config.yaml
num_hidden_layers: 8
hidden_size: 832
num_attention_heads: 13
num_key_value_heads: 1
head_dim: 64
intermediate_size: 2752
vocab_size: 50257
hidden_act: "swiglu"
norm: "layernorm"
norm_place: "pre"
norm_eps: 1e-05
positions: "rope"
rope_theta: 1000000.0
rope_fraction: 1.0
qk_norm: false
attn_scale: 0.125
bias: "qkv"
tie_word_embeddings: true
parallel_block: false
init: "normal"
init_std_qkv: 0.017
init_std_o: 0.0
init_std_up: 0.017
init_std_down: 0.0
optimizer: "adamw"
learning_rate: 0.000515
beta1: 0.9
beta2: 0.95
weight_decay: 0.12
lr_head: 0.00498
warmup_steps: 578
schedule: "cos"
final_lr_fraction: 0.1
batch_tokens: 131072
max_seq_len: 1024
doc_mask: true
train_tokens: 1608000000
max_steps: 12269
dataset: "wikipedia_en"
MLP neurons of a small language model. Each row is named by its layer, matrix (gate and up: input weights) and neuron, and shows model dimensions 688-815. Each number is 500 + 40 x the weight over its row's rms, rounded and kept within 0 to 999. Numbers have three digits each. A neuron's up and down rows have the sign that makes its largest values positive.
Before each neuron's rows, "fires on" lists the tokens most often at its 100 highest values on Wikipedia text that the model never trained on.

fires on: " W", "W", ".", "eh", " $"
L4.gate1169:579422498430470548464447520466529452460549431538558471528492537473481506537601457515585473401449524521455497452541470483509435581500476498550479509535460519515489470467441476535494431561495438456442602515419487565428494510556451546494571556528484543444486537562470485419493465455569489475426479493520522455493534463516554511505418539522510489398453549524454561542553475480501485491455
L4.up1169:494448473523478426510425475495515468542501488499503585458517585522508455473453536560528521514514529517430563555521468530466476533568496477505513510516517463487590467449531499478512474500507472472522490570486501511529539547490496481499519487482558470441533469585508511515470464513559569540504520484483469537532529445455502464514503521494522554526531502410495439493507392504539540520547

fires on: "'s", "s", "'", " close"
L4.gate1876:458551438515469465488497472534512534513517453518481438523559454529595519516521499494482496486528461503464491501456514469545513544479528558425535551501434511526523536498488483433454515501478584501499529496597553473559534466472520505512541420494524446474463499551510553433521563471513514491554468537456552474525474475479503425497525522565524455493530515508483421517469566470442482489539
L4.up1876:553452520441520506530587472503545552547521488547505579545422490431510454477550520485488550555466484409535484543506536509464421440569549473506530549497454516460535503475459467516539431511490544516532564483434511468538447515524618510499498482493536525447464480523411421537500429492446480492530433495516533437569545487429533519477502440508519489495548490502495526509580511518524505556494

fires on: " |", ":", ";"
L4.gate1148:536531484525587486517479555441530469539431492514507460510458495427417563543459493461553491455532517516508510501516449524559526547468473502457519460520511485582516446464556515506455550501505543479525522503517528450421486524472512424549514480488451509449428469536466474414601544530550435475524457488533496493543476493499460504454409555524552520515486471506500520529547437445512542521505
L4.up1148:509522540548502479451443458519562453511442502536553462539479476469499526468514509518501445440430497503534511475485428500508515558486523520439437487468504471506493473492494515452519445578444447488550482470495485536434488504482484483478467483557520499468577492469473521549580474478536497580479592470552546441453509466461525419424559496565486493511511516556501505527554500475503506460540

fires on: " U", ":", " President", " V", " United", " and"
L4.gate934:432468522454472498407541566484503541439505442478499485466535505489522516488509424380525545458544509493524446412502433540454493492546508464541507528525499484535492516607479517493450499501549522519503528502598507465522547510474515505496459536499557523460458520479521487485498555491547515512454518496522471455511463509405524517507507474554508471509556484491597566534481432451496484408383
L4.up934:489495483434523461479518453502457560528441475486538562406480464538499482485497528500540499413470420483519520585528520487521466569471483511436491417507542554539457500518473515527570452536565567501502478427541557505522451484466503513530443505480473560531478510509527463579477479455490546486496482448434523477501515485523536528462476589587489511483536436528505422500530548511546547499504

fires on: ".", ".\"", ")."
L4.gate1427:533517553509482532505494454461444520470538466470441501486516430464515531571553498507522476491503448487495520459497505494545436485512553505517483482524534492535471431498465473548481521508431468544508481505498515490497592461642550513473398447523480479543535520479471455425507482529575494498511471497451533477446492512511491477543503520558580405481498533553479504558532495481466482423492
L4.up1427:508499525501470526432534424445452449440468545489477511506535485464485548502500592536520502531490503511484525482528456494532465469522568537505464511540522500483593493422537507466519475446494507494457544474438499490576506526496541482497548504525475480521530463478501480453455498464564503508512528449474575484504503539463520577465441483502556492482564460476520597502524506400518541505519

fires on: " |", ";", " 0", " 1", "|", " +"
L4.gate2734:444498580489575489517517433525553497471454480425582505459481526540456522509512513461510509462475549530431489490561569486511494468458551524511550531504466487515550492476558474466511475366467512493522514493520514484574521510549554497463458439501553471454505556484527444488589475501594483485515519486522439443549459522510504508493518507488531438431586471462473560523462434481550486576518
L4.up2734:552466532463432503480494507473558513536554527492451565417492518539584509449451404546490436443517529486502494502533503483511473547505506465470536439477442488483477509534444510495451567517458488476546453525475448557485470452580499548484453483473492572481451504511400521437522447477549466466512480542495511474527571481473568485467456548481421488394583498502537510506554561416497491539561

fires on: "===", " ===", "==", " ====", "===="
L4.gate1820:542488514502486601568551491564463492541482396530514566515456508500554472522532523542492492522491572527499490543588500559457515610478537565503443551424533535502448475470552423570509514462538490444525526486486494493485521572542498440466517496445466516492484471570594440458485477514450541540466386509563551491474480503498512444508494484524536551527536457537563460506486470508455515497464
L4.up1820:509429462532493558518515561483482527549484456522447487540487501530523507510476553429537477548525498453476472512474484467482578480494591497645484506461551537486476529505538457517486501554421513527445504492467513511458543591497471520516509515476436417611541544482540499523515503495466506536514535525567540583429501467505467445496417448502579454514451456507522491527507458463521501410479

fires on: " |", ";", " Gold", ":", " place"
L4.gate118:505470559542477518500440436514537526513465471550551557453489501440525536545550456482531525503519461393473513545500551437548499528526591564495529533455460452490494494470490504503498538509478510535523493464535467496552493507497551559493489514570552478528470504512532522565571537521526412575550472487525535492516482539529470566494449496522574466484584540537469463541468538533557578482532
L4.up118:549485456477507504464561558582485490502499446533464470489510499516561456512438472465507474412519510477461506565515478494539504537506441407509496505512498500505469459595594486550591526467427511493488450570446460514505422487471466493467470479467473435525440529540490501492412454466508498466470568492494481548455516518550556547527488473464517591469527523435538578521493490554481508559515

fires on: "'s", "'", "s", "."
L4.gate1764:473527480537553501527475479457463499544543457495505563522491412566505565510526526490412493501491458432511525550465478571524427453552505496494524544545492522511514554477494508474493519532541509537404542473537434483416598539488568560492478492484502528498480497645501479501526516554524562527464502429555525524539478466490456505467584465551484526539518514444469511558502547487417537516447
L4.up1764:433530522518541471489567458537509496444538497540518575502487473471559523478598541501515451489538439444566397504468505416519444461570549526431475487466482452466476564508471499509487519517523497379502500500523523509493504434499398440549578521440474531423504458513530453491499476542527463476552478546494525520547459511551497536542522494490507495486464537557477521490511474487457494535512

fires on: " |", ":", "|", " IF"
L4.gate416:399530490489479422555554425491416455514482510476499414498501453521528472462474486517555472597545463468480518462463574484464454507549543520492419546553425526543532470483464444502462500515483499437459536469470495470488537490533540533493479545464445505496463457520539488462594491537545502549544470482545586479464510546429577451427552518584500498502531509512531525559516499531426487480527
L4.up416:497476455547490505566509468564491480501450493495483500498441478465454441548535437515520499477516531513484583516474541503527454526546565513512526525536508467531551528540487524455506516517474465445493485471465481418477557513483541568434562450532485459479566512464439521427506597457557478555542480563439508483484504560479530474543457432530503589427536437508504515514507427524478471426457

fires on: ",", " and", " Northern"
L4.gate1118:426496511453506517545572455538481496561502554426578451495544531558481474534492445433472515480483511487416436472463452490577524464547441487531505525566455456511445415471522520535502495466558492489562505536450512498514532480536525523475483533598428468476596492384588468533465573511425449527552487496458459494573456464496493509512502437504530470511422573489544518517586429512439477439499
L4.up1118:554557620415531507434514484443421547490458513455454483502519494558536486494443525502575574507578495533527485507457472493453504539444458504482449457505465482532490456462537495475507569527439483505557576539458502431498550601519473492548458473470424507539507527497496455437497535507473471466473448499505505486553603519558520495544477518498503490543495473453525527482479550475431460476512

fires on: "S", "s", " C", "-", " T", " E"
L4.gate270:556554433498483474502455554488505502547428491591465479472448506438515535446502543456526528502555537473509454475514544441491502517436533504494541445536458536519485484431497469542520416558514492498518481529521589505502539455576515424525454481516484512532395500459525508434529452490502456513526531546592507533495452457474485521579487494537474469469491477429527542579454480520419518439416
L4.up270:534460491509531529438479459517418532513582505523462492426552525439506539404540458509444458507535482581503542451507499508470483490440491518507484480550482478525485486431571466525520549482544540546510454515510569591493481510526470549491450422477499466557497533513530601508472405476502533476495522549563570536523438523446521489532458448566465480481491565452515502459504514549491458454552

fires on: " place", "M", ".", "m", "ib", ")"
L4.gate2083:471505537542451542465541495522511470549514479527464464491495420498507457534495450477489500559514494430545527541446543556496528462519557510514459498472507482474497477503520479566448486513449490437528552508462525534560491482528504516490479418506433510519464544471522466504548438486490494426507456466560508570556499542522486459477530568512471462429538483529492492525543526493492490462539
L4.up2083:464511517459546452483463399506503521558479544494496520490502466489481548433420478442563547546597560429568520588567497466514475529520475550452475483491541486562491525487537533502535545447483537510514483539484488480513477439518523494448487465479494443462572518524460529420506523568489506513517548407512580555506623570585511483481575518506504497458558516480506610524463500480485468440478

fires on: ".", "w", "-", ","
L4.gate2625:441500519492460507506510458485504469479485470467492452541560467469475531521541571458495503565478525530535497497571470594473475497560462492517500451467539472462533481438485519560532432523379531486451506473456510514581537504473485488480490431581487527397566521501510497487533499459457512541498532447596511548503512498494518481451557539483456458513446517508415515526538429474485517529459
L4.up2625:494475514579507511385435512546500518567548480488441524536458466528480484473499475532494490415556569496471537503509549510433483421498466554434503548521428502506537555445541452493587463460568473513514471578493479589461555505571514501488529470556476459475501528546499467499484463467496429415395490572517466504563542540505434482573490461485511529521485562570530470550486511485470522519423

fires on: ".", "6", " and", "-", "9"
L4.gate1512:508503544498482486466534509508463478544504481450538453517538524439454465519469514520443560470455469550463479483425453521494464477583464552585465424441469463477438407505457461493514582537376465546473507505581431488452466472479525535447465529442522426402532538473478499454535477599552511469489516485545486500513480489516520454482537441496495452471497548431392535513528507509547516486461
L4.up1512:450491516555564467539484558479514432535479444493475595521560545486545511500472542474468547518523543470475462515501478525537514488523503475588398502560529490484561532452506454457480453466481480541545473390491540498443504505487509507488486503544468499538442461523505501510445534547596496430480478479574537583429516503467486462451493523532433507421477514489533412487559547448505431498511

fires on: " |", " close", " China", " (", "|"
L4.gate88:518506516463499480487462438457362559476477500494477543532547498516529437468535451454500466497533485478479479497537524506558524518505484531550423463561552446497531428496538526532455493503466531504507514550473537550552482493566597545484414478510477464493514485476526566477458501544540568517489517432538545556489453468506506477482547510478474478574515480501504423491570513524490480452521
L4.up88:492559409565474567516564518547476500516488503439466511498579522496478482382506449497538547516488480520541526513511483425410464477547501524543516588508549517510482496508427512430488508459419491538550521495488532483547477509513495435416416407499437509523481547463471460521514500584586510504520486549454483527512491482476546464503463490518481448581473553458533485511557477537417457475515

fires on: ".", "-", ",", "\n"
L4.gate1077:518490519479550498486531486450480465572520472546523514568496503446552541498492554524555510466547568529537515532552441469447487528528523518499478504487556461492501512576480491523551549505528451493501513541473500472463538513507580547496504527533506494418509557481486472572500465616551492528431514504510578515473560485460507508428528494515472485521487498459497568515479473540507543495532
L4.up1077:446513445470523455524527513514489526463510466449508567518473525500523419486484522520407482449522524564517504521519477461470451480540530464466523544546473511507486536446483473429524417395486509511463534561479534461486511500506570491464537494540536461522474471486498409520454452432486530446496505480463439428484543539533489530542531566548514439498469518505500543478583452443485469599473

fires on: " J", " E", " '", ";", " [", " I"
L4.gate122:496531519603460602507522460532515449475505459447530481451536474491489452477537510426531521502491493461479536412480440578496557509526566487472561471497570498555543460433499476509493513473528510485478429519519539467477471507489490457445435489432463520506600551439467454511489440524536474443500503468494530498455379438553475542510464501543543525479517506460490541578519483498479486542472
L4.up122:550395480484517444560554541470521509513482445497519486469441540612510460546487494484505437541537510497513490569491502478508458505505487473544427479565502512562450548485511499426506562532569507572523490537541488408491465464502554516492528452500509460509473501452495488502565538492506496435477517519458522495492576506445468440491515478568503510598423470455560448515495495450447536483489

fires on: " T", " P", " F"
L4.gate1499:502547468499519488478544595507485493455472482558471495503490460485497511524528501509580575470459525363438537463492488517490575527475486448457585441486488510520431545529437465506523427455541500521461453548517562555468523441546489490496524500489497498544506438518466498502515501474495402458526507530479506508504409539557573481472520482523536535494506514455445556536568549538450508497547
L4.up1499:506489523553519466489471568484489489433516565532475465497508462456498453479536510443438452487480615510504484495456426475441538469513493488472544490520430529503525486503555463535493533555470510527514487538473509546475546594476542472462529508451582497504473553492510485525570538457475539441515546538494536562561439508517561471485511433459460485452507479493457590574507439503463487492453

fires on: ",", " was", ":", " were", " is", " -"
L4.gate2104:591496483454427489462508437476507459575482510434523494538603494567502494493411502482526472492505476488469494558490455483503522566473456520497515540523515494527499413501614492562484514428523528560578407505454573503520507467563549468510525508446404426496455559465492567468505538528549558518498499517402467450484419492583545466590490532511552484565456458474529509537532398425476520505500
L4.up2104:526533464513521508500573491503423452618489533473452498530495499502465517513517494507551459542551506490436494466463450488549504511495507422545531494452501525501552597522539532465516455535525545543498472475497414496476505530515547485519491476441527429546437524483527494459486531486528423481483475483609557568467539460484560536541537525518542404459528501534546429460559514481528522502505

fires on: " |", ";", " /", " 0", " 6"
L4.gate2739:480525448538540523498509543489508561487503424500516546439534573474512468540562492469494498524511522525447570483490439496526500464480534514552524538512440502552532521463524518530584416432507499563430495555530525463497526436483515521519483468484496538496529479521497531571513417514528451538508509507496504471604414435470511510584409447520532539570484479518544486522523519552450463497464
L4.up2739:516543496539540494495483451499473424470476488464538453466495583482507468435451528486526532457536514526456499532422524483506529454436566533447492472491489495550518440492510478478430501474523482524432491432472491506526444551481457529541445466569458532492517503510505415540419512569525423443457503447571549494573539479517464424467476550500526457514484481456467459522480461594484518493509